{"num_attention_heads": 6, "num_key_value_heads": 6, "norm": "layernorm", "rope_theta": 10000.0, "bias": "none", "init_std_qkv": 0.0184, "init_std_up": 0.0184, "init_std_down": 0.0, "optimizer": "ademamix", "decay_fraction": 0.568, "final_lr_fraction": 0.05, "batch_tokens": 131072, "doc_mask": true, "dataset": "wikipedia_en"}
MLP neurons of a small language model. Each row is named by its layer, matrix (down: output weights) and neuron, and shows model dimensions 176-431. Each number is 500 + 40 x the weight over its row's rms, rounded and kept within 0 to 999. Numbers have three digits each.
After each neuron's rows, "fires before" lists the tokens most often just after its 100 highest values on Wikipedia text that the model never trained on.

L3.down825:504476471457488417541459568509492494512480440545510478569504475442592460493498527493428504522418455426568389493568509505510541444439536492489501530498434505440469540520482458468453466510543482547464592493500481501501506471557499446521482553490467516496527498511411497478448534418500490486523569553570479496523510514501501490491544514505454390562470495496439553448535515490517504489505462528466459554543548481514468516575496556523451562501523436451445502488553503565541426526523514473490489409522475489481450431489520478535498499512549477484464505510446452525506531447444512487449463512504462539446545453516550498446502500547462508521506457470559484469543527498478507423531469501468430523486490477509512517438472524541461536536478508481485509560452566452507488516492467
fires before: " |", " of", "eb"

L3.down2381:536407442528509427612490444475471513496473504504502431573547493426443492564551541517499527560521509432513437464495503437475451476502555463496443483507511475519468552489578473457516504486529512484518536497499516557521478475524482421520480501587515504514445439493544484500425488507468458516545541549541401520525467536478490461498496543521439505542508510456505560486530552525480435478513491566527464508569553505494504541520466439503493553500474479516436459489511536518534507579545535429480455532526491432462469500465510538517517549482485510543509476416475472565523517501479575518501497563480533508462554428459561521511472587541474520604505501520535512506474423495519545514487541501459455475483515468546523504478474443504516496520508465447528467541453522454502500488493547
fires before: " |", " of"

L3.down316:550445433445471505543448533459500470484458471467584504593471515452470485532525509525463400520455473483566520555484460455511495421452493451502553504526407514511533522407585536474559507483459487519462546472526528537515475493502360486513491521539545489483548420567480433488407518523468503541502526534516470510451454470536458524515608512506559538547476431520534537520553522490481456467541556514496433477535510480406434533567507575508507568455479472501484488524436521528515519483507464496437482529519532512489504501479505538463513514491554481548500448432478489497519545499510442495526466500569463503431454528547542534500521562502527462487504475514578482563502434546434507439501490493425451449457454555487483467532511412523494536488545545460492494469469580413478367520531545
fires before: " |", "\n", "\n "

L3.down2314:461429541493527526521461515435492530496449551530536402521527459446502498597509526483518486533540494538535513448480516477607431487458501511434538463432504508515500533452498496493499565513455480450475439516510544423475507499585487501506469541499505541517423484518600521477470476478479572551560473486508490510495463465483504466457494488473492484502498511631506537498415582469481395589542455519567450442567429588541437515495516449508522598519493510550507405497442506546609463543496539407521494453432483517555498538502476468419507609495554463524432516499483463428521492463455508434497490516477592497453478506471566551506525549477522486451477519540499471488453489543489483528494549438508483539483554526548441498443441435503531484476476561475449491486474497493447496521452456
fires before: "\n"

L3.down1856:472523443553487490513533569570529517535483506502458497537483472496515473508512525482489468511575484499518502492554580476542531473478504585500503530503582504561459495489560506517498451465473509522440503524464472472471492575488472560540512414514501554483500515501512422594501437412411485497536495528497530463555603529461574509452529550474496483502531495494513487392464557478519494461496478461403504519539519507484452514476529440529469455582510481526465483553487454552605462493482583522599531518493452534427438624495548472475468555505497493465477463564477490476467489443508506463506563509544495494463424507543488451501480469503560455507518404588508549525445464564461439507503497528488504461491556514514519473549549518502582432454579503548528565558497503436454468471527440
fires before: " |"

L3.down3823:573481465483495517556438509467492549500478527560515487509472456435519497578529521472491507540496477484482458506523501483484497497513478549462499549553490480580493494537455504480505518493552525498406489506478457558519491514528504481521549421479487447548447466545534470476543450403517548512483482485438507460490505601447541415484477520558464457491472494414472501512543473501454486502545496533529522474448454540461486514486554483453498469524460435508485456528565476482521504574513478510545482548477536496527496505544428473540457518419506478534472525540504459492512578554554630506540469523500482509440476512557498484519464530587520492441530541487542500509562480510487525508542550512514522434503497495493497536498518560515543469517518540480438464482518493537480447501480485
fires before: " |", "–8", "s,"

L3.down741:489438516530527425477497483453466535461487497571515476541442451532540448480564474437514502494504469455555486467465482492463493516419476469515558516531488438423487563523418451485510451559536451472469557532480546477478469508482514420483507533562502497541515444495631470455428399483513509461533535477472504516500489476464466617418488575456563447488485414496457512527478540496568504520566483521513515544490521469544464509549458494468466477489465463541628449533519475534563521483567431452512501525503564443526552494575545551518503541491544490538509497468515444523537502499468423453481472471553537543449472478503472546485507574500577509526493461512638520443503493492540498485513472541489479514532555475474476521450434489530491447468480528501514512535420479571532463490424503
fires before: " |", "im", ";"

L3.down1396:508520543505522542518523456571524545504518520589572381506523460493516470521505489515535537578472439548484488471513530496512554441516497589457522557465523532540552555493522546406522462551512512539532566569449511475522458476533487407518494496563488524526496414514493511505542480501486461546466522474405477501489583509585576481503470576504474531500453514524489493492557514552519486497590461509495404514559474518497532528474471548480439412501524457528497471517513515433501504467497585477446453483474503522472518406509470498563468524486514477468544574529518491434510503482482513521557480548560463461421470483510526590468546588545455473526496428490519519470509501522514451526499467548447510522542455491540575516435552516525517432483570508482505547501515531511551532529501449
fires before: " |", "4", "2", "8"

L3.down344:540466452472503486518531537469538531486522513521513444589453465461507513562529459540491592534494492431472431526478449519530453446472493508469460508504516506428457565495535518535484484509506517469501509491453486546563439465518440394546518496601494477466465572543574501542502474457493458505452457529482509550552477487535507491474442489551520470497467413473514473459514535487544513540535486537528435478588529458547517541519489451532471509532521425489532511502629466552440569463475481462497438468506524531505523461504476583461501568532494488438534541478476480531495457527529507539559487539508449550444460481512488558525508523473433493495542451531556544482524455531487504472491535516498500472551477514475489496547466562587482462531534422528438505573434488487534433521459524
fires before: " |", " of"

L3.down2711:505469464503571416517432474432467469515406501517514479576513441431487539540535505473500450520472523454523442451484477550521515416472496447432463503540453546418521553482579535474517446498548541551515500577484517609496507403525430461550525537624515545534483467538523474421532486525454470531468523509464480453453521440528409412474437475570499510498562442575533581480608481510535464508518453575467516519523528542475441532448508537518445559558514516487440472486480577516545448505531603483469502530499471483498521552488494542503511502524586493518474516544439477537482537540545441501502438521436532425447450476480505520493485549522554502508517473532504528508543442536472498525535503484532482488509526471505515524505470495483550466501484414564527492522520509439534504521517433
fires before: " |"